config.toml
n_layer = 13
d_model = 192
n_kv_head = 6
head_dim = 32
activation = "swiglu"
qk_norm = false
init = "orth"
init_std_up = 0.0445
init_std_down = 0.0
lr_head = 0.0059
schedule = "wsd"
batch_tokens = [16384, 32768]
seq_len = 128
doc_mask = true
MLP neurons of a small language model. Each row is named by its layer, matrix (gate and up: input weights; down: output weights) and neuron, and shows model dimensions 0-127. Each number is 128 + 32 x the weight over its row's rms, rounded and kept within 0 to 255. Numbers have three digits each. A neuron's up and down rows have the sign that makes its largest values positive.
Before each neuron's rows, "fires on" lists the tokens most often at its 100 highest values on Wikipedia text that the model never trained on; "fires before" lists the tokens most often just after its 100 highest values on Wikipedia text that the model never trained on. A number after a token or word is its count.

fires on: "\n" 42, ")" 26, "|---|---|---|---|---|" 8, "overnment" 5
fires before: "\n" 90
L9.gate192:075104129155113097110145154066118112125157148098129134108134091129060110115113155090129120122157135162190076070137139152078157099100140101191209139171049123142123141126090082136159131149143158146143094173114087082162107134111101122180125186179149155146134115126145137122164142056097107165089178112132162123153105111070194081103119104169062121119152118152095166161125114141121184083122
L9.up192:115095152199081084134184079086098155120145122112146082120162172145125112156178117133105120166070176144203123194103104170169161094142123148098176128073095174092157134100126108134155134122166074087152118170136109126147133109088064053156178144152165137144143128106088112107148144139096099113114127131108125153087112189160128130134137148139091160118163161138138174094117137120110146166157
L9.down192:132126125106095099121152122195150117082087095120122127141101184141114110137113127121070103153100089179159137125112135159120079114140175140153144049085101136193115155123067066141081109163087065158114137131149182082136193158065113119166149111120171096130146164144101106084118139147180144162167089126161153191125161112096166115141101074122169116160156128104106091107103164149073142183126

fires on: " of" 77, " year" 8, "re" 7, "i" 6
fires before: " the" 44, "-" 6, "," 5, " its" 4, " his" 4
L7.gate334:155120119121147136099177127132120167123103111107197146131109053145163109070151138091099093170127115132117066116096062180175150156103077127093143103155108153182195096152194066205159178140196132119114174152125138127123129138082094101080089116141211078094133115122140101117138084127151078161110177097188145130147086108122131145129150135158166121121092124149085169175096134116073154087103
L7.up334:145106152084155146101145118102152124076114140117088111065146150118096109167125148096146115125157224100130201082136140123108116084154103085118103143149134071199137129135145090081141172142104109153143137103124160128136149177175132199118148153135145201120153109160132094151092100146168138080123040122099129102093107132130139128068169080167092121136122164026093065113135158084154101180105
L7.down334:075107076172109149176111135150142118054167126157147112100154028144163067100113118163116109148121073136102113140136119123158123157178119079124170123096117113110120157104109144087188099095147191081102091123170156157148120101095086127091152090099136084148119093129074183158101137190113096112083110103126153141120127115101134146167121136084147133166125158169113088139167109084107118125175

fires on: "\n" 91, "v" 4
fires before: "=" 20, "==" 13, "===" 10, "-" 9, "Species" 6
L7.gate319:116104096175176145159143133098070090117126153148201095143129142136099139160174110144155124100160107143115160116178149113055145080185083104093104114133113105170115147113202164156106119178165152176137128088148159147115158175137144166105128155106113143169135149109120094114124139152110120150149139187164126149117120125151103113130119113125126137097070106163195154113119107137105111160148
L7.up319:159152116152115149091097111119077119089134103149088103086186166164173097117123139097163130139156156106110117153150126104052034181198113135151156161171133114101137175207125121157125106148109123189199127084164155113103127180142132119089103117118121144146098065181117170150089135113138118152155186138121109118081190156123116173225096069122198157122161075143130155153134116100089147126165
L7.down319:207137138128145132148148184163133159112104095149140183144162148138140161137112175161177161080153124088150076114136148213122117145133088161163093116165191100110118175138125082093110092103084132090122105103089068125128136111125150123144111133175098141134151159161153101123163069084159141144095147090158129145100151113145108154135160147047099127123104077105131117112127063101087090081151

fires on: " of" 50, "\n" 7, " R" 5, ";" 4, " was" 4, " No" 4
fires before: " the" 34, "|" 7, "unning" 5, " his" 4, "." 4
L10.gate377:150091124134148071126154168074108157106096112091168161146119053161098209141128122123094112087142175148140159126082126119148131106116144107116118153146090101056115078118095132098110065165169189158152167115130142086198112135167129097123141116155102171122128101133086146122104170122164132187172154106107157083079092112127146200153169139136133062147176138192141079178154131139143195142159
L10.up377:173110205103088132108178171124118130080135093134109092074119122111170095143114125086089069173098142148142126049212115138087118152161172132120141151201177099131098098146127107133108123174122154128111137126157117181120129152173079109175146117156127096150107147155184106098142144120096169053131103094117117103132149129117120122136100172122149099157187171122060153107096121138064151168143
L10.down377:084155104147164186156098069064175140085201120161136107070146154093131090101128113089167154189130118078161109127143161178105113141123146133127090141144140151165125127144077169137141129126123138101120063186123111137159151122167097109134069078079108099120095087133140143147174061089138106059066155115109090137124103142127136138156113152171099125133183086123134193117112184125169106071150

fires on: " known" 28, " such" 22, " well" 15, " described" 5, " to" 4, " just" 4
fires before: " as" 61, " for" 6
L10.gate276:128177151141122096093125159144096149165138110155103154113123095134100155147118104160173106051112104121151097044105160115048119164128069177077127163104130119097102170066182199165127131068171100151129133100138101117111127135149108171084094103164099114141170071106129165058116136118132082163157146122121108102152119068125127110106110097127077111069150148128144131120148111160114140021125
L10.up276:143120139074102121210119113141123150141137131200123098147160169151167135134130157119114126127175148098132078097133138074132142122167099151071174172153160117064150154121154129140141110177113132102144146161135105120121109145154126111126155158120144145132128061163104109123137112139192143147181157103136172065185123050100087131101157100117142153136205084057125150181131166103130108152145
L10.down276:152139119127083147124160135157123121147159098153151075176070131149125170138113131135129136083142142097074132114139125186122169095122140145106068165180068094168096150147151096074100108096156079150078168133193065191116114166140180141169066082080157172165145145092119161112057202142159118186136158078152136073196129163123133104092141073105164112053144111115168132137095107133178175120109

fires on: "\n" 65, "amp" 7, "it" 5, "n" 4, "end" 4
fires before: "-" 64, "les" 4
L10.gate159:080130101139129093151144147095143163171123101109166134194154122115109125191153095088101174118168121112092055148122187123117148092144137114154182084124124191145120149108134167132102088103151173094133193112108133167125045176095158161162111131114076074083109116184095114087131144088090139137166152124135171128193108114120101129100126077141131098126104135140129097122100176070086095099156
L10.up159:095168180133127110150076163155161082100180118096107113125183140112156156135162092200102139129106170130130043151074118126115086181107130143162127100154134161136160186118098154112149064130100120130185081112090143193156157164117139134149125138103069152160141099133134158106140083110075084071111096060109131084161121034144121119151124136134143096133144150127179151155138104156136122138095
L10.down159:149146155082114103173146138186022109067125131104065096113144135126152081137155125134083147141119180108177114100159051156174087127157112103136098131108169103066138145095114159136155098165091189168090086129095183144140113153108138144108095161096118112138139157104127143137119143127157124116160152098157157177094158149177114152186117132076171132135113155150158111124185138146125104162150

fires on: " ===" 29, "==" 28, " ==" 15, "\n " 6, "Note" 4
fires before: "\n" 72, " -" 6, ":" 4
L2.gate118:193061127144126056094074121160184138138112104072145178189152156178091098205126082168122136072184140166110138133166075160140161162152118108169078084083130151145148050139078142146158118115091109151158131136157113123159060091081113096126121116109060142117130152101137121086136144154101111157135108137095127148158085103123152102132139108065165135097115160107097161132100133163132108146099
L2.up118:146050099159079107109135164152074097120195126129071133164067105128174083165167162122137147094115188128145153134098084085141138109124148163085108175152144093096080134199138101122146138246135115077102145083135102188112075093152119137150130135116150088137170062185165137124119127115188122124102086094100098141162118104120158161103160133166151108159138154141181083116114047088098131143098
L2.down118:155101126189097117080147136143165110176151107138143146177096159168131093161109089164163143090218213155158107102093101111101143119114159150172073130113150114090077159185138128085110134133172169101148120106099135135096087127151096123113106124130114126164168129161055178118125104156139132092149087085129160113123121108130114156145155162099125141142115107152149135193122114092129120091108

fires on: " =" 40, " V" 22, "and" 8
fires before: "\n" 40, "in" 6, "ery" 4
L10.gate95:067154110107213074176105111146131067118122167125167147151080114166076140163150131138115122115133046185116168125182128114160195160172119173170175157089082131129154122028144133121176139191133098126088057113093137118119106133111112161136111169144121133082147150128156085108138123168154177167145108151158100114122115176154138113120156081130127112104116147149124155126120162127081160095179
L10.up95:141120083062141064138156151187147116101130120124096153119139178141132140067150146107134114108106174139129120178136135136206136167158185114093181165154115135090132170181127099161158050117099177059128133117199122089100114152100126162178116189165076126096139178123150161114109162194099124136126151176118173195161111092146092137107119096124092142103144136152134088129126105086106172127120
L10.down95:145116142121125104193195089165062147116143105161091110110164125127094140108150152119164139224163219181150144162150147173120157147117147122115113179129119116054134130146147096121128096108121158092170144088136107156147162116162174141134167104139089149054146133187109153119098148099114154108083145106097140153191152101110108133166126121081163183130146147135171164089208152119099156176122

fires on: " %" 17, " by" 11, "===" 10, "|---|---|---|---|---|" 8, " votes" 8, " =" 7
fires before: " |" 33, "\n" 21
L2.gate328:138163131190098119110084165122173138122091144084150105135143135110095102189171085170110078154200179175113104154118172126118149129180131143150143070112136110117173061122089093115108105086052127101103166149130119077166135073109163114152116119148129093125097141101079175190139122105084116125127155113176109171074101117168137096172170132148159178172214140158135171117112189120125113072110
L2.up328:132157109178112171133139176166181115108136080154146104095096136136097200165155127141130127160139201183142183108086138128144104130116126199123160180075093136147110128181082142049080131120168138075130116103125145161163148125131141068112081130094170107156123094180139124105099128175117126089174153105127170124155125070149087161121144115169100115094176139175109104139136111128103141074190
L2.down328:135175163133135090167136111124109109088130114149094119164157185112153110144148101126098171092054131154061207173139109133099163166116072129108069153138125137090138109127103100126121162117209118127106138123127169192123113143110145168131131132098132103117127171197142149134138123115156151106189138178178135154167150148119143103127139108156127108133140160126110106131119092120141130155170

fires on: "\n" 88, "ag" 4
fires before: "\n" 44, "-" 32
L7.gate262:145119109163157112173133176144057157119158099101143123111093139120134150148126115112110162130159132105148153099193137128109079190131131082151159116092074126224161143133150064143113181114150173172121163115155118129112103171142089069137069109146123156119149088092101133111105132138127177122116154138116179092159137148156160102214121093101132106088151198095136112112073126134115082143127
L7.up262:129128137112191128143134141067151143138130151099094161196159159143176098128080176133140128180114098176179141140152135125091100149096148067137146134183137119130148124161087139188088176132206129086106126159108109112126144086103140142149031149123097129161138133104140122156151154108151128122168145087143112156118177104189167102179109142073189089114131103110113109153133124201072173066101
L7.down262:106095175119098104118111158155146110150149110127139131138135091132120103121182074162163139104175129094103165163128122137123170126172116152121184122114155131070165134081123215159157129155039147151140082116112156138088072123106121125109164113137116106141156116175093137085078121106146082136166147088096109173170154072105165087139197160046074099082119151125158173138077132162151154085174

fires on: "-" 24, " " 23, " (" 17, " med" 4
fires before: " |" 26, " •" 15, " Time" 7, "D" 6, ":" 5
L3.gate372:158094096152174136123126115132092168166142161096161183138127122087134126135144086111104154114147113120136134140095176070127103157198103091169134142117080076151117079124104098129107141062123138050098160174164110124159105159116198178166111134181087132123068118143115175105042159132158150125115103096127148066130108150140121097062110126202147070146135111114138116183170094143155122126147
L3.up372:088101155136141152132125124137174100164168115111113069122089071188114133136106120131132122110157155116148172137216142104204140091092133091096195163148193081155137093106073112159064113119147117152152114169148103176140140102160179106168089104155157189137158149127157114158121103101103138117179154089123127116154165124090111121122168157170142147124176120160165088173154127134099182115091
L3.down372:128132105114029126173099109065133138189158126150082163170088164148150106133131081099153121142139155101169123158078104107119096144152121124098063153160110102084162129133135145147099079081127090134187098178118091134136085157134119185107124130169125070107192171165120091124158092163139164106124187114139146167115153160103102120129118185176156097188140143142096092157087174125114142169095

fires on: " =" 60, " as" 21, " served" 5
fires before: "\n" 60, " a" 7, " as" 5
L3.gate318:115128106131213097121189177164182113097104130110129129139110146086179108144196080143133161079170074109086124106148174110166105113113108116101066119110173176027179118120116131162101156160133076134136111106161106157115144151045105090114151082190167128104124103118115194111123146177110115092158078128078145113158128197074146159101133151140174102141107138146128152092195180136151128113097
L3.up318:105142138102177119111111144130158092124150143152164129131182132141112131161137058102095136124150127123144094096165157172227157152078092084123107120117152123094173097107142078164141125123131136136159101151102112144120168126147140144129154152163150109093142119181105143113138102157087130134125099086097146121031111180082174185145159149163204146098098129123094182142125157141074107064154
L3.down318:163156075122157163118139125075088000166102052109115138175131134128071118142119128160102135131106113129119150143170103105130138118130123166091080141117178078182087201130162116093107107103136142126141171114147143099094148120178087106139155113091128163139138122088115092134081104119095146132106129131111092119136076100136154106109079168112100127150121089218104168112130202135168122099080

fires on: "==" 39, " ==" 31, " |" 14
fires before: "\n" 71, "″" 9
L7.gate310:094162137167124125131117150145130165139143133143071159174110094141177146094151129115114169110110138132139183148116182156157084154113168146129133155081179142105156088105122091146143092058137118137134125071130131152167110086125099115182105121170168151080128104081165124114154107088188196168064120103106085116184203139069120117147137136145050148124137103173114164128123162172098165149015
L7.up310:155140115138119112122158134158125158139092054103143093147155113143144058113171164122128125149177171118089154146126097157144101119145103175130117153168130099059127041082102106154130194153126152155116096080098112128175142188133105126095101137112108115117134099157119142085149165124184122142084160158148117115116117126196178093111125129179119142094125119137117162080160126137191148112158
L7.down310:104112136127130033104090076155070115168133115107155110074096097128191098106062059131095119171096099091108177131134083115128131139126086124132158152171144104145119133164140168147122102129164043162064146116144147157140063086105141110109172124113181136102193132161101106108123131137169102135120118159112161094079079066100124110148055119143175061114135176032137140149128075122140154220138

fires on: "\n" 86, " \"" 6
fires before: "\n" 78, "-" 4
L9.gate93:103121104075156140138089139130122160112122123097164146164157135150149139117089123170132112135184122168152138139138108139124177196103197123174160219121118119110169162138109158094163138125182087126127134181114089102131136089105105144086141162107155137108188186154161122107087088144170180135153054117165188124129128077114171110204111142200107082145125097136064124134127122156121091128168
L9.up93:098142138123128086117196134087092092098091152094121082090128126114163061153106113132121126129099122134145152154093134115157175148100101125111103146047097070165068150143180059074135107185200130133169158133114083149139062117039104122072139126084131159130151208127090074086166138180105139155129135147124150128086115129115109066156115104106138116174098127097156094147046116124112111191151
L9.down93:183106153141092019157214169099094128130122117090167121077165113125149138104088111130108163062137107134100168126099131145165131128124120131175107183108112101124134170049130120075174126171100140142124172143147137131124067166056168082177148158102200106096082129116159102069177160100095125128205113134101164109063137156135127123119132102107079090057122158146107143095146164122137167100148

fires on: "-" 31, " /" 26, ":" 11, " time" 4
fires before: " (" 26, " •" 23, " |" 19, "," 5, " Time" 4, ":" 4
L9.gate225:168179102122101099152100218065163139155103169076123087135147148051140171156103132126093122147169103176119109195096121110140092118162113143145126083088073169123127054094096055112126109158109136121107125157134135122135125158143152129167138092137135164093140119171088119154106098163160055156131136099177081152141160175137203102135118127117103090106166134106096117154065130152079159142128
L9.up225:094153126082146101069130134109090099107097184068187137082176184070137082115131106083095153087151103159136123115132165076114130137106148123144158141129126159066125119102123145171077134098127156152134096114113121109067124153134127104163111104163095105105121215139112112165071098094110042087106141129099103130148138129148132131092174117124093141113134161139141128156078080195097117159112
L9.down225:165166163133111113172142076142047107113154168161064105107137133125154144111130145170106149180164124094111117123137121132101100125096126160167126111056044151042126130155109095163152151115081101103114152196105162093071107162175165145140143153124134123130119175136118121166138143098097040142092188109107043152092145143080083096119111131076108072170088137084158100122087109122098120070180

fires on: "\n" 65, " en" 9, " ass" 4, "|---|---|---|---" 4
fires before: "|" 34, "|---|---|---|" 8, "|---|---|---|---|---|" 8, "|---|---|" 7, "|---|---|---|---|" 5
L8.gate14:150097108145168035157151140117135115139103113101141163139087080145115103177163125104145126150171116150127101115081102120126132072145129066132099129186190143173100105160164135114088154172090110132074141130138164111107112103202036185070152155126091210123178142109132097135094150127117090130102136132129122176139136136123127165135130151145106085183190177092187105127135112173047105121154
L8.up14:128153079176134183138162108140120089127070125091130105174094083112137156080101085156102105214118120118167147105120150082182138155137135172131093139174111115160167137138133185113124133202158114150106096154112111153204149128155049155157127066064153145144105155151137116149102153121082078132129127138169126164156148157119119151108080141135073142215149126148162161116139125151110110170160
L8.down14:088099119244173104177146132122136102090101074103155124108113086140085145102167146146074116146054112156126160090104143107083111152142141101150152162077113163083161135097112123128123121173081137131128125125128140131140132136131110103182127158138135150111152114117156149131165143076138074105071107119127074165018226053109136139145088131098179116128160107132162132111149117075127135144151

fires on: "\n" 66, " hold" 12, " Candidate" 9, " Billboard" 4
fires before: "|" 34, " |" 21, "\n" 13, "===" 10
L2.gate316:181099057153073161132120158123115137148143171079133107127088184108108116116167101111077090114133165175105154149081131071121110141115172157140106117164115132119092124131086091152118133136072080101079101100172099085148181125110158133102107116154130121144118160078131134137104091129172152210085150110109139177118162130183143075097081099103134136068196142147091188208118130128116118045139
L2.up316:172176074120177149161168116139103103121202133060185113142124161119141109140164091091147134090165104188168119146111197083132105112126077133078069125094140100119101129103136111091106113100108163128161129093107145132096193120120189112158089073127117122100135171152132192211133116147139152139120180121062130153129146165134105070098107164128111103137163161218114124171167189108156146127120
L2.down316:118179164198116095121120124067120153071181102170123104134108172133100184141169123173079106174126083157166154130133133113100150112144153119112139168099186182118165071123137144137103082154165071101122113082114129178170069150130085081182115142139163130135132137109145049160175129128140138159091124163087106182092169104133127139125048142139089107118133163110165148139166138130121095083175

fires on: " |" 87, " /" 5, "\n" 4
fires before: "\n" 26, " %" 16, " " 9, " Apps" 6, " ±%" 6, " Pop" 4
L7.gate15:128111109104109093138117137089076112173083164094119150144118103101090056127071183147091189167115146157162086142105172126106137121124202132166147163111112091137126107149143088160081128131136100080097107090149136131146112099175178146134117078128135113090149125123141134192129084168134077126096157181066142081176114130132092099165161155110107156116181062179147149152128156133054134093113
L7.up15:112139134101105167062118147117076140150090101143133137155194096140128070106157119050160210138143184117131165175051163147150112094124083122169041130128151111099122135126104082106164166111130131148144146065133157125173152103124095128108115129156164161064106110110065131089160093104167106145077115199156161094146093128096080137182155107098156135127140122152107214179130106130138086104152
L7.down15:141168084102096160126128128112166135116123157063097154107185115128151164117133160089130117137154145129075148110086120124169056150083118202114145151105133169083085094146083080091089125076069144127162118179096150077118142152152133130120113141151084122116067151131095108143152111117126188133096124123185106163120119133175043074042090103074118123131097126150130124142126162135123161144138

fires on: "\n" 70, "hes" 5
fires before: "-" 26, "=" 14, "|" 13
L7.gate233:111147114108069107110065080137103088094116074155112092127111127083106113126139111119118148179110164105126099114124176131171091108167117126175197176143121077188115175129132063171086110180118111094225059099121120113137127140140082174139050127186153116135143109157092132123057122072165192104122128154133097128136149110065167106134184105149131132136093119150173181147080104200086129110127
L7.up233:108117133143149047196118096197128173112110131128136180186103192086110102118153095127143118103117133088123143103136138145127109086106143119145124130133116110086121150171077212101145170073072119095141065142122121126156111111139113148130119103183120194090174171120102161089132065128114179147146147154100055094133191132076129144110018173139120078109121135116151191120153104126138102098153
L7.down233:112148134174096098146097147134106120115134155148149120124138167122065088100109096102137084103172088148079101097178168072030113206153145124138161092090155142150140158103056171109127106112115153123122136157114186119171151143129170158138146129114125150121120114138166117070146078110114116076122077199160087124083109100097095153111164129092132116099138107103128078120169092068138129187121

fires on: "\n" 36, " (" 12, ":" 9, "|---|---|---|---|" 8, " with" 7, "|---|---|---|---|---|" 6
fires before: "\n" 56, "born" 7, "s" 4, " no" 4, " them" 4
L7.gate63:029162094124141152105117149122130138106150112097140114117103106159123054114098113113148114121108174194163090122108129094128131141075106125115114108173115074132102074105131105060146123142112098088144112107127100079131118142157164149129149153103124162119180128116115186090144096105120150119121146151127126116125187170094062184129094137174137081117096148101129109110099168143083081126177
L7.up63:115135067131117026159162131131140106096139157132197073150112143104176170163117122092102127127175157085095122149168106132130146132154154143133081127213154135139056108115107113180163139099124158101128119172104086222147108161103152121131077098127112090090127128120123131140152119099170175137125145206128106138170144098170159119187181083112184131168117154114173165125133098177146166088077
L7.down63:194110085066104153128115145127170105112128163123105108117167117081124095158223122097197145149112122137130126116124124138140158116119121166130167087128091097127092133150139156127104185162169156162175157141072191205105099135120128125181140124132130151159105135070106113134128119171120156120118104137131183105132117090159157108128102131198134095214123153095089147134148135130117089099116

fires on: "\n" 48, "–" 10, "unning" 4
fires before: "-" 46, ":" 14, "\n" 4, "D" 4, " time" 4
L9.gate142:129187117174164094106105190086127116124132089069101131182114157142056158116184143153129111120091117158171130104126167098182140113116152149121066121089156023102179125062156156089139136130180090142122184105175129113076124144114134125099146143129108122155146131135103138117139112127108158175149117108127150128171109103091097131083169106139182118101193120155159167110073089164075131135067
L9.up142:141175161125169076090102187117081152108088131108089126127135121185107105094175125119146101112148182135116128112111171168138075092139115075143112145104108111139099140148117151156127126114140171113173070149160145159138125145149167135156111145124132119155137144153107118126159132097098097113155130098130139116115079207131148099140073070149132094076083130180152122190159097125108183113090
L9.down142:119168171158116127123144118158112127167118147156106115098127088134116107154154089161174156071155141095127062150134155115105149028171106136131119072119147112146138143116066179103089081142141111137136113081103151118166127139178126184122121111103135089140137144174118119139104162138137116164117123118142121146148174113145118068129111094093115116119094056164132172175014070145154139104133

fires on: "\n" 99
fires before: "===" 22, "==" 17, "The" 8, "In" 8, "|" 5, "====" 5
L8.gate375:098049149120135110097126157096116120140168061161117170162143136187120064146120136121145122147102180095148143083144126081192114142151075135181140137142139087103168118104115103106138117085128115105084123130101118196107127162147111131116093109116159186090071108153106137160128077081159174139163152140100113099119103101116137195142126086105148115106086107123117162129061145141128165160063
L8.up375:117116133157180080195151094094101153135166079185080174176110130101127139126089077109106083070131095111215080146110156110107078108095165140126151163122072102200111172151103120086192146131106122192106092167174156105138158075148121139154182159119066126117153151168144127127100162148116173129188095142100201095124052160099081131100078146111126169164130136157096152174126128129093142147112
L8.down375:095149073124088142131169102139111102169150159140045127136151130167146149143088140102083153093120137111153057117108151113098109064133186173101169147171157165117113157146147094097191149094097084194129123108183109132124088062140114137160169140185127194136084085148093139171112101113120122180172095113128130089129122096195148099085091109149127163149073160186136128191115126208153149170138